config.toml
d_model = 576
d_mlp = 1728
activation = "swiglu"
norm = "rmsnorm"
norm_eps = 1e-06
rope_fraction = 1.0
parallel_block = false
init_std_qkv = 0.0264
lr_head = 0.00954
warmup_steps = 102
decay_shape = "linear"
seq_len = 1024
steps = 5742
dataset = "wikipedia_en"
MLP neurons of a small language model. Each row is named by its layer, matrix (gate and up: input weights; down: output weights) and neuron, and shows model dimensions 192-447. Each number is 500 + 50 x the weight over its row's rms, rounded and kept within 0 to 999. Numbers have three digits each. A neuron's up and down rows have the sign that makes its largest values positive.
After each neuron's rows, "fires before" lists the tokens most often just after its 100 highest values on Wikipedia text that the model never trained on.

L12.gate1267:486521425487645474576586510512559435563436492492533485451392486527488526468500542588550439488479507481569508539503433470495570477518618491528447502512482545501595478529406461619437625487439381536496431477513448551550521549412527590507475532544505474475484506518474486484547447491506509422488455502567469501431449543451503534434481482524526574437513562500519452450534504432471568556536482534479481490548421468487513571385549625502603563505456517483620562387454470557577487545497542528526465476534496459547506500584500473511666493566490533459580478416464434406481497586501536478484530404494503505479515553528422554495507511540452524590554461472470501485549496515506544467568494545499521514532464479506556486511573445516433526513465511596484548507486604518599476546499464
L12.up1267:488446586437496546520510572406471537463572620528504545524429653511454513449504457522453529498510501496484525497577507406620456459433446545430543590502472545553537411511391459491451509563406511512495490538545496484528505468556558529509483494502431478433528527460464491445476488493508401497431491510496514543475433433454479500526505417368500510478482385486440552420539432453511528549510441503417527499528451597512593534511514511477407472613569464525434494560400524481508479471565547532499484490564473489388506643532467529587433411542523451510501541454460424444518467582443413539524430587511563475603573510539527473539519481422467447446615458545461508454508425506588428477447551521545584564552507530479472512508499512511444465469428517485385548502465479488524535435490491
L12.down1267:495528450451470521465508486448468542509450545439438507488595568447523448416455438444437538556497497447530514540441444426419421489486561398527490571475556511462440443543545462517558524488575422586583564473507416455493524489510484417537528537498463443457507480542531468407513476543468615386496488480477456512593484499461483540551559506544494527443438517605459491449539458577598504595588499505435549525408511442541441550438438497409498562425428513469508516547517453487421566550419500438530541595564493521536481495503485497477533500514423443562583547566533567576530548456527535452575551518536503507393452525487546599481462457512518500455513542431425539464533532508499449472564421489456407396445492481517536457460538531500500541529527468454469496541452550434366585481587511
fires before: " ", " (", "–", ","

L10.gate1669:563498598476584530465547572544369549532462438508545524466536540519496544477572582568554511497457498445527473512500448473510458515523534513598456639616433463487483396497580500589487533503510483493628501464442546399465541496455594452434475543464468453547421457371524558599467465509442517466508491504527584594463445586481449483470570502402480421441521573424480445430553466526539588509493469441495588431553418411579508437472497476504501490428493406472432487536432555521530430561526506485636543488525502502449508512504530540540471455445490546589486518545480486458532479447457476443451517530556525392421489438543528474469484438526484498487558488449527528505470558512495420569507500508531515502552536509460571393505473494480589430519528498549581493499523451448388634468487487
L10.up1669:519528477428481426478555557512498492619419451457514471442471491544559481594543517518447527377412418449491526479540503474502471465407536526499534499512429596451436460452453526620423475470471436555513412489488526433621508547464479513491550493587486399518569505525497513584468487528420435449523519522462481471492485510501483530590460557457524486554562462475505522463492505585462486542471416461500503429462474520549551501480521489557474549517468446454422558533534481546471441583465459524372551433551532456555539559549536509550498563523494553540475519548432591548510471448463442413457589473571477531496438512527504520473446552419491469424521480431555552434432546460542537453440464523515533487525469450502423458452570423464525449475490454488528505531495529419459471613383525
L10.down1669:500486545562541513477419599512625543619511524478514428510485464506553560520513575556552530566508517527453578547460524460485492528494490501490430526452473484502524434512549490446564496460429513476554425548454570525573471508479512453543399504457519392524502554565401515518484494568510524500515563541565525440451479536458500411467486630449558527483421450451452388546531438478445502503447498498520478459492548537524456485461486527549463491553367510444577503516559472553466431453483441393430485470494473537535507516502484500496485619421566525564449474450462488534473397560536468535388559443515517495495450441474455537487568477456528604468508483524500596491429552449544465471520470525442558459375427535544584529513458397478574512511560496531433493420455410535452450576463539
fires before: " |\n", " ", " |\n\n", "5", "0"

L4.gate796:464506520593455511572394540498474457500505526499478476405514465545546469566490530473493501523476494436546606475601531408421496399490427476485513483495483452433444475528538475438546502486383452497438430432549482558512488535531438443504530456533438456534506455596520521425519527523527522515503529511467497593520518422511408650467569578486506440425549457485509511469398523592464569515507514508604503523593572454479467455486493469490576587499522485463523496461552522527494462453438498518476525446521452453463550518481495500446491487524393434450533531456464523425528491460549494576571603494477442415535535393510402529490517435458502445457481566546571571596513642533425450473501545445505517401564497619540562446564546528448462482534501511499408454436443522449516455596563409
L4.up796:429553447583488556515459481558533539463462598461454472464571464427420524420473595564550523450483441509533460521550511524538520470535516506497490570502481458565386549512547518560472455552501574502586496502441525505489555498518468526587473489439465492474561479564480565499585461469548518534463427357478502498503409514496493491515489469439508496576469511494468504387489542513453639551505429468473454444524497379371588436497437515488503503479398471548482501472540446519406489551534518422490386381545539554522500451530461429561421498469512470481507443619578479471523557440516568539432480490472450498455542484527504425452516496550548414525614478568571530616549464452446516447488541516512442526473482449504436490534523539475469501514534503503515509479521435530427558618337534
L4.down796:553606505493399529507499481477493493522455508525467423447473535475539539487505546503489542467516528541422501549530516417492568418527450551494471455455515497483439530509485508483516533431495451503464563528484476513534478475536467511564505527484422473522528521482497501551496455497542540462493472559541498402564485486464436431474471463535519527533415520307524479450459556497553548494550585507528493523520433567428435403531514527572476407490517480510445540500512399477465481541400501510604534510464530523474586503459409516476484485411467499570479516516516447455495509462469508531452432545478496563496455465579521630541560547488522472508520517507553430499436415554495496483454505478526513528552426559452542535417565538517490464531401506496509428522525492467537548491478533
fires before: "|", " |\n", "="

L10.gate326:585529540533448499486428530466446417452512523585507587418492459567443497538483529438515487481530551537445480481529457541606556486518497467410365457450499521503513521471557481506395436530429499477524460475568426462502473479550519551446479417469530489594641516428503463479511425545527554532439494438490408470509557519520567528425434549465478492452511468511431384564502543451518502529494513532461465490508501420489346507506541556508456517518437608540441556493430538580474451516429489512398535492504532508429484466534489526530512431504501370541559560535538544490517548494432500540407486450470425458525496435512478536503560554535485508484468610525453510509520539540496558504507511461580448477453570408552431532479447484532556511538462555578501481471550471586506466489470565
L10.up326:551551547488422470479537501547456550517554485571525487517507474643499517496471493512505526588480471538465517491428543442488516542566463432520443540478512672458543486544531493602429534457550372433476519509433477472494489465444530418521494585443501531476493472449514528467444449511495634536510545507572535469479575621501599530499512493390483544551533519496562474483479575446537497478522549479565498595511512532516548470441510581556534587444499465571415663483464552485500499525497542595434501423501492470539471517549408545449615525471493453527570552419421572479499563470588470538521489494480456485532539516440573536481419488457449462590440451543581510457464437535395449443476523412483490392542538540624503445445529519492486431469525520529431564571541528465528554439402511
L10.down326:560470502477382538547519577490436518528577489537463609533440538490523571451519515520487496495489497580434538515477403531529536541456582561429487497495499504562515451490373478485417551517581494534507519478514569449506431449514511444503572485576468556483493465501516482556572404430495574471456561454472516501662510416559527469588529534561555553467517526510603454471415500502504455508479619406509580443485539531524485439530449481511549507419541416548601504562507476532468583492477517459482561526453486537545464534470475375554541563515514454553469431468509491523526505413455532485570496543469450485553554527469464504447472431425513467529492422506543441460466489475462452535463397512575476552472436536592526506528566509472454518481504586582500432521475475521589408376406599
fires before: "4", "24", "8", "14", "94", "3"

L4.gate246:446468529461588499514441441403506615524542552491440592521480535485515539508374482549484415551517565472489410567480508469529507498587445502617493525488512387448506473543514565499516417496520486461479476505508425449498479483435502497479489614508511436459440555514505465469596427461429544539405507567457509576447469469593529466531474486474541571447499565480476570454507531442520465547462517462417531445515495422429476488351522492501539488509554524425491440466559562463560471567485418529489454522443528465499514529575506499539496516457495533515397548574542527415557429508479457525467436461524474411477311513457457535473567494546494442490516507564475449474439487544443424419575408498482460516467505419508470478428589575441531503530540490429540475569539438495531480454506496
L4.up246:486517471497420429448544604414500544455465535463451471514461396514487497451500458559534513533528502576501350589483516387476463486464557543461517440510440594562425434502412480614468519446437479469604558485540529484388452532398474493531511506578484532443447471515457520588422507451525449426478484528531565423542508571507417471487470532517485516482432485484494509443547481425536450455542444473473454473457582568464466431560479558503523465531563500511534529510462398593530586535480505517400394469547418521453568393480511574518510431450473505512457519523407456555499480474422526542454550403560500459544582489422582521500539474532504460482529545497561510485459494582537443483498496530523484457523505461533560502572464562548550461530520471452528502494547501513556398496513557
L4.down246:566448504451455472493509460476540481548533482466425440503548502530547523511508473476513535411534499502449535458497529489500372415484582464448418528535507511550459435539512509462432388586594550531527545463566401554461499539488512563455532461486547447533514502536528532586500454477536514538479564489519512541456561496520475590392530538512542400465476470435541505553388507432497530597477571495484543482561538515480568544461542439434533595482443537583479446566637578449506546503483518533514494509553529468537504534521523548477512493554438500464388463440506493486446494505540486543402619562510479462489434477532517533552486562469557481616453449560452418439484468480480420475531486500577440471412592527393522475433487561533466519421496434405516544534477499468385594501542515
fires before: " |", " ", "1", "2", "0", " |\n"

L10.gate1312:529472497505441544477632547482567542487521493527636440495533499547550532535514469482494521509476528509540627511524430490571535448512513495425459560519522530443539549511499498551453534565435536520496487591504440529503504526523485451497501443529481480464568490514550477514560623552480377472455499541459477465411546530545468512463523517561529449460489516543450575480505492487523459456473547510483637451547514465547349568481479510536496500554512543451380518373528531510453506397517509515413467550537471501473514476614491548564496525638474456429566450531543407496561482460503492386486503444540373589410522528458523567482526480502519569481420550549489524510501560470486465477429550470470491469480408445442488431487488482551475575560487530552555550425508580535512491527593499
L10.up1312:532454509518586516385612523510452544499520537618547497427608532453566546496530411500424500485516469466456491524525510555516449498556381487488540504530519424445441451517480488497492563486519490482449473451483486483411513566452498467470524447549470500521491523425535505454412494572460493484517463460534553534610524407385496500498548448582531436412500562619468503555488536513603444524506505551526407534451493485547479441554550493414450587534509532452491491478562471424448523468488469541390456573511407502655459460531515372536418528495545534571460461511586537566491478500501515487498419454503529491450420469553519480478421538553467495535508546440409482508491561459542478426517549417479448389481449560463403457496538536528507530539487490484602540566562581462504490520503487
L10.down1312:615519531524441475468850551551561575479450524439530555437442555447372488530505600545452537488431496502531511470472489478555455521528449599522572424527424457507471500533501497496539513529430454443555444534496513550422511511503461468492485496433465535477578471480500446519495480470513444585341568447557442534545445480504568502447463485481503549548471569700526552539422533438498483518512537493482505489471549394421527543472496424403402531531526572521585530502499489471603428575489444449469496479565540476495510462450524517546565411490472467500523489480476487505505482569549541492494477482453526456498560488512452537453504571476603444466505475563476510463513459457510537504520522442614583486499493534488513565510559477463528573468471461485489574518467496486568555547424436
fires before: " ", " in", " on"

L4.gate516:517551333561513486414491630589500407630591446560480504539409439620471514582468554507491450468390480448521536513485527444491534501487465474516461438567513600538494450508458517438476538484485499558487500549487467549588492497544488509528534451420493480549505531544498473469495492563580528455583506448580456538524517621452488537492370478587526544606444437617518448511485551578499525509505591383576527458535493470513480508498533501453467533546421534477455443461536507457515526574544573526482572544481529572460435581515541489492416492563573480555516445459560504479456526460584489516526494444497497477569463487461458559479430558585499413548421481486481501535463507533546504499507480500524499597469466518357483523509515505513471618467433478555359490483553617500528605470516437
L4.up516:541501462528589477490548487428584484519559554596424459464502488553476534577534462537493591464571442472557475484548494451490418501434512574490544482475436544407466513535460419552441513511493586511662555450460479443530533446517570454527520398473368545606636436474469439540515473485504517446442521462559498545514519494522527530488595616482540584462528554495498574476524538467541468424499557506491467526463527443570464427563474463538497546446562477478408522480558447576610512535413460549542501403412386458485461495471466546528597535489484471509480530437517475523473452620563461401514534505429456495506587483470445526513520495538475434559513469497428470543574493468582509497660404505421576450557526558557462433454481419549570470462556513532575492541567527531440525380535594
L4.down516:486571458552368521620597475511533536393488536574508559528515519508456530517480478533489525564571559427566516465484505528474495444500429479552525493472470584515422488533582539550476474415420526432450535410482549475459449475425504549449525549412487457461553419536474477462478391520377425511421532536474451504499518475494595480522514480476494385493474483738544450491470588469466450537455406565495498465538543531514432540422470427512451510486489483547575553561434510560451456476479444461434487464493436453489531515484455561529523527465439530460583496578522529464490459384357519468436495571453580502448460497497497550433476514493480510518477520604543547608478555503504478450487514475529409524480437532454542512565511522489533482591549470458425471398406519472437542564626520
fires before: " |", " ", "5"

L12.gate911:561559442523527604480380570512405536487483570526504487547438457501398493500498461494453463506497483479536436447421527569410472480449561513582449580576505522445516447460505515430587512476510501501528464492510504470481506480571540547531488557481480512386501552553493523552461568492515599434488422569531535495497410544573494562516475375492455516475478510379622484426438524562568592510498542468539525483432529472503473476520465553562550443537553595517536553606476496492447459434483507435482482460446479516592451479452543490502511571584561438466588538423460407442469439548431468446491474557452504486468503419509508537426502586564527504524467539506428473541623463530496581470477469591454502590418503430531555521537526427539457497458553493487455579482442509423508646502483519
L12.up911:570591490440481505514424580490430554442532474419503463514557544564394480458509501502476534547471616496528357437518446545450513530483551493511463559533423543569591534484633430399496580466465495526424466458574461518479445488532616440435555548428460570455467579558456511573470534471543550532566408505562593493457413450560571551505539431543525479580483494495522430436506473586455545454508584524549474550471521584464490467480450490573455470619556567424483534523505484438430497584522485513548474523504588487562497521529505436506530496546469424393490502499483524459445496509529432460489481552419455592519515518469501548450467577546398467593501510540585538482544553456449459428494483543527519539435527464546573482570504491522533487525462438545456549460522468610556533464486469
L12.down911:451448513513593517481526420484427519430495561526452483468435470455621406538610490497547546408437535508506460568462489456482516409487590447470468519459569413519445518467509502481524582564443519464464503443466545519497461496407541514399531473539583486420458442580595477550592506538613462490489455483507492451548498502463482583496490474534449508505484472583571511307448583490588441422542436505507511474470535548449510424528591502470526591458529584475411508452445555452538515530528473606448553500442525579521573471602530404557496470437468496472467546492459541541489510497559570581476481465456443534536514447348486445449543580514526506474402547511434498483546514507566468512495602539555444501426565451470503473518420438455420485467487546447485523490633491514519503477496546
fires before: ".", ".,", ".\n"

L10.gate1013:553498479445432588574471567565494541462476485533498503477489405495583495525583397530502504450532502492520507515514521511412534463389473544455530575499472552496587430567492523482514494448463445496492450485514442512550489473430498432478513539504439529516568532509546532439448380429566527502454541507522501431438517489538617637576483573454464554514490504524489531498507526492463475500471541493521487479552539473500532509591435486527472479510546502441447516470565505494419443549489463575404501502477461400420539460522454509527545484467442457470455519511542544434460451560634547446517554487566460433529494508531538430475461525547472491477566457472527483519504492599471487481513490434486437462480484509585450544510512653423591494519480546546454435515498540525554498487518476
L10.up1013:503497471412471467478478457488415397470554535491457516432558508533503480531558571417378436575412544479497460545496456441556471400553556479535461431423516472456569495468496581525547514551534431553476553496510442493518516432463430547460465528489556506546549500566467521465455465431553437464465482456482554420518457470547529478539538412528478431494541468489448409442501525482402510430448520503529497416500489517575509523452507526438487501425431564474577425443520461483559436482481466514396500502390484424493500584488485517535558548442584480572562556407464499475478495547474525513548525482485443495416484531515488486457489545504490514586467471635447523517489529496468580420418531515474512546477512499514501526497472480562531445514521541505599439616498507557422391523488640
L10.down1013:535420476550441535528519496464472498550498465462434525479491527526533492410480479486457553492503409564497462571508517525459445546474453575475474472421515640501470543627492465513534489464424507482521616605519573556606492569506460460533405471485460499528584497500496465524462525442527490523444442464510494556509488525514606568488449512559445468470532479563434571518461543436455519453504548465453484511426518494482509535510509540473534554459582486487575473537535499522482572471470403470435563460514470455411539507525440481479453519531465451629458512539361437469558571426520477465523447450484460569561486440479502479619552558486491559494516455404524436518496494610482472552502533483527510427552512528561447533563536655577567415514567565484564538443483472530547446484473616
fires before: "3", "4", "2", "23"

L4.gate239:407535511587480505490609506580486527495445530398495477548576516557621465545466476556507452503401544514494563475502542502429530459455531451569423527507499492524451461464438505460492447508401473502499477511482520486520513471508423427442478526518579528531523495514459498569498554552529468531392459509427576453509477527399493491455573504380537486489421429481450508469447572426523479467506428475625516600500524521476449518539450636411490545450447540558536475498466493459465504559494541455532500572497639513446508463478505503419447458506530448547563487505486533510490526619484519602481446447566464491436487467430516483525544595482563538545517507538442478647516515510525472531513539455545512576548573477557543444506469489527516565571467383483477543443601513511487502523538508
L4.up239:510537520500502528449640523549525596570512531480440510499518582508526506431546537402470478433546496574518541424592544510559415456505547463501446508470494453461447472451579438489556597485509507464394475464454500418512496517516470388501549490501554489570570429539486401590503541482565503433424421460437487521518460489463435520480630519487470452491478498446440524467482526544445522562469513369571470489508547536581374466557505595470582543443467527511517497510516555544466420595470520432425470506533540471403559461465485510567391455465457479544485488507489483482557500522549614519505386487472479470493561562555516439498577499457504522547413457470513517579507408502475563521524504446519470491496542498566529441514489554432472369475491472475589511513493508495479455474474573
L4.down239:449504469490554456565542494532522555471495484467524495467499441562535625418485572509525435543574525507548586496508580497488520555528540514443461489587462511483415578474493568509453465503452556534535503429537514524515477518555436472477499479555583479561545513487488458534427517409464503512457570441484358453501481573445550464455541542504437412486589514508471499518432505510526505594497467516426506475473542520517526534462471450443468539492462449380445503554536506469451469487404492523521477415442526516426511486507613556542411487516455482420519457419571528517534494539458479563507506560509461407526515480516504450396500577443544471513425501513468475453476508544532501408506435450467458588540495507450408510362539441504504521504524528552490518575432406418558482570526439
fires before: "-", " |", "|"

L12.gate297:534420547442462462523445538509543537453475540486541517502491467546500481522503541495540561587495483418543513468364519468566524539465425502431487422512521484551520488462501552514447492467531544469389459466495442510524483326511494444489478457537478389502489512474578613581461494541497530528510453448551502556475527523467561464418511550444488397539417571556471500511422486483557412514474556435530464521435479464538410449562498528537488552512385555454508515516455490571514502477482508471474524474561534510573425548514468491550529548467538520484520552491545535339558387465555539578557572482445547595624429493429517547443525500505505494497537498530467543520557483411501564554496468520495600411452535488505434557569449563535467487514389454533508500379406453443533465500468435
L12.up297:472482565425512407381516506416546456514516564497493445390507528396503503456552475527512481569450482412489493474517480519440489474577589520557438429497550456508485406585516461564526542416473520509457454553487380552495557490462533473537508531509526430500581548495501514567469513458540475543399497532507582461499509529536489539532542471516518522413545394509474487611486593479522483570472478576443438430546569412482498551575509556474471520451453533508528556444411549508520446499491458555502487472434515452491461546547510395468488553527426487488581600493466537474575563489381545513512495587467547444572499488543507517365485486533572567457459425481494481536490496462523450491612479477547534458504559410446471370447479489544499479481502502554530489528474507526566525462472555
L12.down297:530508469548444429449415463476465607465441487522468584600451581526572523586509406589580434490566512521460508549437469528511449529470505501439465400533586506507491495415545414447549442500549471492455529483551461470502513515517495481455501449543437454568458503552652521399579450484550460592472533521600568491505399453513470475452480485520469529566461506524516552528482493527559500611508538542571566555513449420578499444569413482455464487454498518521473474548486467458514482534464487474506503564452522507548416527543424559528461561353543557570482534474543458405582493513572473482433478522437533513492522535437492519597555407535494514497550555572417530581539572429537599562422556602510499453411540426548431538525461410499521609454413570484473504432468459583535474486486570
fires before: "14", "20", "8", "13", "18"

L4.gate349:571483492514425435443454493594537536482495447494552473429585418492452545566531490505546463444541519504450487470556486545447469480494520558463522508546558523495475458519394524499471441518532605493417525537454517536522464553518514453524451538478448566459505504510476463420466500510437512475433603480513555444481548482555456492470457476429499540592576502501540488500512448587594499439459508530432534558557522501563461454475494410383475591408536528509497476496492495445436431566381553468373523552441520473488466523575430577533511542555406501439559581564509531428547542575491569535494567498538546481449514529425496455513481503438473485501494464544548636592481576416421537487575514501480434412521466361544533382490534477561499492500482534504523504556454525579565411470576398
L4.up349:476499454592390460483564468519597502535478628471565497453442474445538476566480462461565444523555526557471503464586428540499588481511469460410515442533486511550368463547451462569501385479544496499519469541478532495555402575433463474541552583546439458499479503494447442454398560545443543480508674379457482581405510486469492487508444474610422548473429498485475516391577574517581546505480403584568545560483430515510410562332474513535433513506576495416532531527466453503559547537517580423432533447507540483554480498479484568536539538580524510389443469568487468478473494448541559537636464556495567452527559520440550441630549514508491442521458496570459516474489493450543449486468444453414520406444462474556565479502520496436472436474620483490496497602423531449494407451558537
L4.down349:519471534552484520480462566462517451463480441516585532426484484556479504554480454590500606472474520525474563407422524543532527516476494489468513555452491533499428436590489453459611543524517507432440461546552389415599510447484454578505571545595475605536505400486577481409439545470507548563541504482440480494557479505586443460446482430457549523427483558495541484448525507429576382473532538550513526481467474434532408530508437457445517501435528398457499479458495527506466496398520470643495467467498538497585459530556399511479428540544480507434571454560540499507467570541527602508513509535524442496525497453421609395444544513449568444482527518443493542620505549442508454441506480532482523494484565577492499393534493491523521510462576456488557522474496572508598520515525507
fires before: " \"", " ", "):"

L10.gate1688:534525429493507547445472593586594504524570510501442555493513453498548554529517573566494547514442488492598481538490438537534550506415481411552498479472521480614525516460474533464478549537489572513498594480558453479615475499493523429417388485579476529518524550541454446478395482547396488504515587485407371506589519518538479443539407416532490498503447474476475520598479494463557450460477466460577489451512523484523525544462582534445524507567465573513470526520599489527439504608557494514418483574436549554483610640550405425537528460439441522486514470449494413517573478469508388552458408435575443520515498424546489501424544406532494444533613438468506513512577523478564439538592548477498597540512393433500458467512471482464480547537542432436496519472534484515482450503564443
L10.up1688:540495403498484481404540495468478547497572466428383503529530575473555492498535564506495528594545363455461519384552561476459590603384497464548497512517498469537522478524490525458531552490431534481468456435548568529509416470451488409463467533485462527500490496545476522581539484595411440530452474496511505526520443498525461488499485494501524522472475460529472516576566528528544560482409427504505543582500458524475544580501514539365423495525545531462520604542436448502407536496519480513547497458554480533516492506502534503595469522480585494415482576555502569448475581428558519532470610523577527457543505453488517512494513505456414492453485585490481587489554471599501428527457530530486560590517513428454606564623581447594477408561446487499450496482453435536582528406510543
L10.down1688:454553498493488576463581342524505481475524493454391501503533549474506565411439573546375417490505443496515456561607611498537452527489476405509552416395525506518458520506562481427505575498519451518548520442535446551569396556487464424521434381601605508547521493559528552547574400561451478502371519582452487494394531418552495428511387411474461571493497383508469518495431503539532530537490449549552537405506513560558448561469491493477421544432509481471528563397543559500470460475522481388548556466607519433495425542431455490536450473445502536485555443601555473442469574517487478416551485444469561490496523561560480564482494535514449452513574534454450487594548474482565467538505494522480484493460498524468542389516392559548467418531515470529461525540417526502467515598517506
fires before: " ", ":", " No"

L10.gate1016:523477491409547505473560545545548471537545509424564470436522604484461541459586507445513434514523483518500513561543411507537496456449504451544409554495508517477407526497540483545479537463565498488541504494478453573458569529510584490588407578473534434488475487436502520519536437512475410457508452502532489529486464423502439507543584604433456462350535529395538502531444484540450466482491440512482469513501537491472566534448468420601474469458533497413485417478474488500498555505448444471458433440450433575447514556454566545549618524534489492521512478569417475482452572411493539459395503594473538452533411550503531552523467514482505496509424507533515580479500578508456472579526548483498478590574479507590549506583565387471467426504411545504489523523479438578520532532467441
L10.up1016:553465522461401460459523452531481555489506409390561442438444502531560524563455487515488516472611415514447455594427563487545508472445544462537483509484578512532472557481482518550439619453552534465489461489535500427397534499381442485522550484563441532563559472464428507546437439581542481565411481424501379585523476496520539511454545581471489503486575498438479584449585447527620588511507505519493513450535458415590443551513375484419550550511512538464526502503534575638541466487495516490419485586486538536516533475431436540570518605467433597438450488545512471487464535463496536488470487549511525520490592449540522527457573493593439498422553562486552455538472491541461601443522467505413498437442561520527526521459457429540524477554498440601465477533432371486510441566390460
L10.down1016:474516475441356535542389496455475452530436517479500514515455422506553501549578564500536487441442496443427448574505578501529549560461493537528491457490521475552391535510488544528399539526503509492485478412552421639549591498444508470443521460576474471476489472445571475567404502542564468375490482523561591417485418532453536480529548528501486432438446523351486549471479440539565613499496488509522443509529503480491582517511523420530535563478563488537543468408424469455496541450521493508475500474520576454483500541428511584524442532471526488520402520505529423581460501410537488561498438522458520578540495545438502478459411515437548431524454468521540472500518456541469512474498576536524450550543530552506505510550458416486494610553432477436381432504427497592464505527501425
fires before: "|"

L10.gate752:551465476496442503459443406483515505507486541465582537490446392500548542463413442556503497521553537466425452557610516457544571566431532562511421477535458507465543522513508477476466552440542496510521555524539544548504489553509493412518474502545468517494439572433486450502488526445602626537563474454498572402504487514550493307506438444522528508476500532451528475527492495522488504578526437584416477452569515516463354472503453537496470457554440452515473481604559440569549586513489461479539535442534529443459453390520534520518582458469560523419505584537511461547512539436512481369626479538518491522507399556482456546562446520482575451486452516498436513515557477491529492543485489496468447448455473448582484448538454469522484462424532474461613502524533510482451482391399455
L10.up752:530534538572449468509516496496451515523480560426550588436522468467513502532495481432517490592556451447389473473527479533592519489477379603466517510452514487559567595530567417458517488487556580517441447527463486418586528504602512538490494575464475515531493532508462537481521549536520411485526496429496460507466530517561511415582485399498571513420454374489469540430496571487504427548512542449535509525519447428521534535498510485517438512517431534512455582551563440491498533540559540561442559520527535514447454435442470549490489593570582570443493623592549442485496516507543487390557485555475528568590457540522443564483528492573390494429471506563525485516525530493486508556463459492538419523518431472540504470626589450446451502456599410461560456447523501527419523557543478
L10.down752:489487548480314488565318502480558569441473476414587533502457464483441502585577523547532497519525508504567433519558493400495520531477516592460510452418549508543482593480441504542534495524551580481533628430495449494597475463621505520478463561509491580463547526516494538615475501427486548509478462464621489454567449564491428487471499443475609505427428463316459550470471527502513461493503507471451530505509467461535422558521427515521510555580505504538448569591549477469564473440511501465420570578533573420539524505475506506528563441502525532521516564558487501504449491574545562441537506578512450625501469529415471609519471559599507543499448497524496524546501383510514481462521485538499483459598529561542530475598521507483540583440526456462459549483510503554475484432604540
fires before: " "

L10.gate846:530540459519569523434416492507546486544407575557420465534482570498462492485519507354496430581499573526517524394569489482381480465496484516504515446490444462479603482515552467567502533460422500526474462535552542511443481563541437541506505487597521423517443450444470501570564478556466465558533513378468576450469478567529539524496513556518515484518545481544500469493401509627532461467516544503509496488534500516454412471494505547539535487492490469500481572447489543446547492463519533552449462515446425457424404510484460566525503520524505489496526470503544547449522434474431519569583472498492539470576538537503565437498511422418440517473468443524493515538564517558545543492486472434510555515445493431534547512530532448489479522485545596552485445413447504451551567564600537
L10.up846:551441533549579547510529498527512525482476467528530452369571499495465459514464462526478558493404530527488508536477608544409551460438547504440527475573456564537443514522510540512510471393414509464529475428569485606454393517485441504495433558507494489627492466581520571514528449456614497460522486501471558528561480459472519521442500512538491521554534495478496531391431552530544495475504499526547450521487532529476535481501429608467501498421528510568488475458419464546526497520548519470602489447566451498576347497501471456450562538559406465507458462513504417493526470503511496465486441613560425500516476522416532510578565410488419486337485423536510490454548476426538478533509474476490478551571485514512490551524485430571448503553521479517488436544514528528452514555510479
L10.down846:615449452514507443518535440482499424557461407532497439503411490481501472462584442493496489537493610503587481550498532528476564593500480448563537555439587485550474380518549487573514541531448543463488512566602452478422501436448519535500460485446537549555583500551486416515477476484514542473471432486465542517392474572555458557447419527458574471526477556282596522486478518588559504494561505417570554533427521411510504490491530513489483517484497444491493528509516548437497544417475513536528520529538464457533500568573383528537506421464540560497488505508509421473453536526464532521508489553453486596504522399430462447429565463506462467489511513514384485509493463471600498415390540540447534555447444436491550470507494446544350487459487518464526457505520594501520515561550479
fires before: ".", ".,", " and", ",", ".\n\n"

L12.gate1689:512454544526474553568513421467444549553554568553561466489468526486483594558479513545564540491455579436561457574532518476445452517509467581496418525498522464548480437472484536447485366484545519467548502534549484537412513421542580500554432498455514458549587526518510487494526578506459435538455472478458519459517496537476467435539429617433604525520536455529518507485477491420433453596481525504510489525418513555436534530569528492475548448391424557458467486460531526524546456519582513570554460588511605562549496545553492568488573436561470568515459596502422462412438459451556587445497555480402531536422440565476519465463416417474537493489445466538472530491490446506497416523454422468532553453494550576581577553519532500463564485394480469482493468446434532463456470496536481
L12.up1689:466501432464467463408562493466482494516546467494485514494530469477510526506492535416555551407562580427639422580561471429539499432503465535449456438645560495483479431520393600602504478510526462478486458577560459520523574566466532552550540478518587508464503336596466436502499512446434517527450551442586410511506474484473523482457457556461549413555462517540443521478427515467559532465418516461493517409477524502609530557505456470579467557464457584460540488531488501436505452506435475503486535419494487445419499451489443528507562511472578526529528551523536545528599482420551587501461468599444459465462557586537520439522501436492458476413430504481530535508424514553458471469435524484583521516494471569497538580510555440523494429445631438449593546457503496476536507601485531
L12.down1689:533435542455543465506484513445527493500546497575534429549516510416536467537397471464504515525515407522517488463403488495466526506557493441358556494440437435572516456452591551563516610541510536538533510621559499492519493483568552546602457468421568494505520487427568504424512494499514529530498451542484476590480545453544496483426529507429550529508630477560529492584479487525467473526507508472594503540436567401515460520446424519473435535594530419480517521525473450480559475499473398493551520476522513483500572524419545440596531486500467518463480353486545526453439471471554461509521512569493566418523409481435500479524504536487512501525502508475509449501499558596470463488497517493491497564506498511465456413501534432506465591511527530483456597455456497500473471508576483
fires before: " ", "-", "|", " |\n", "\n"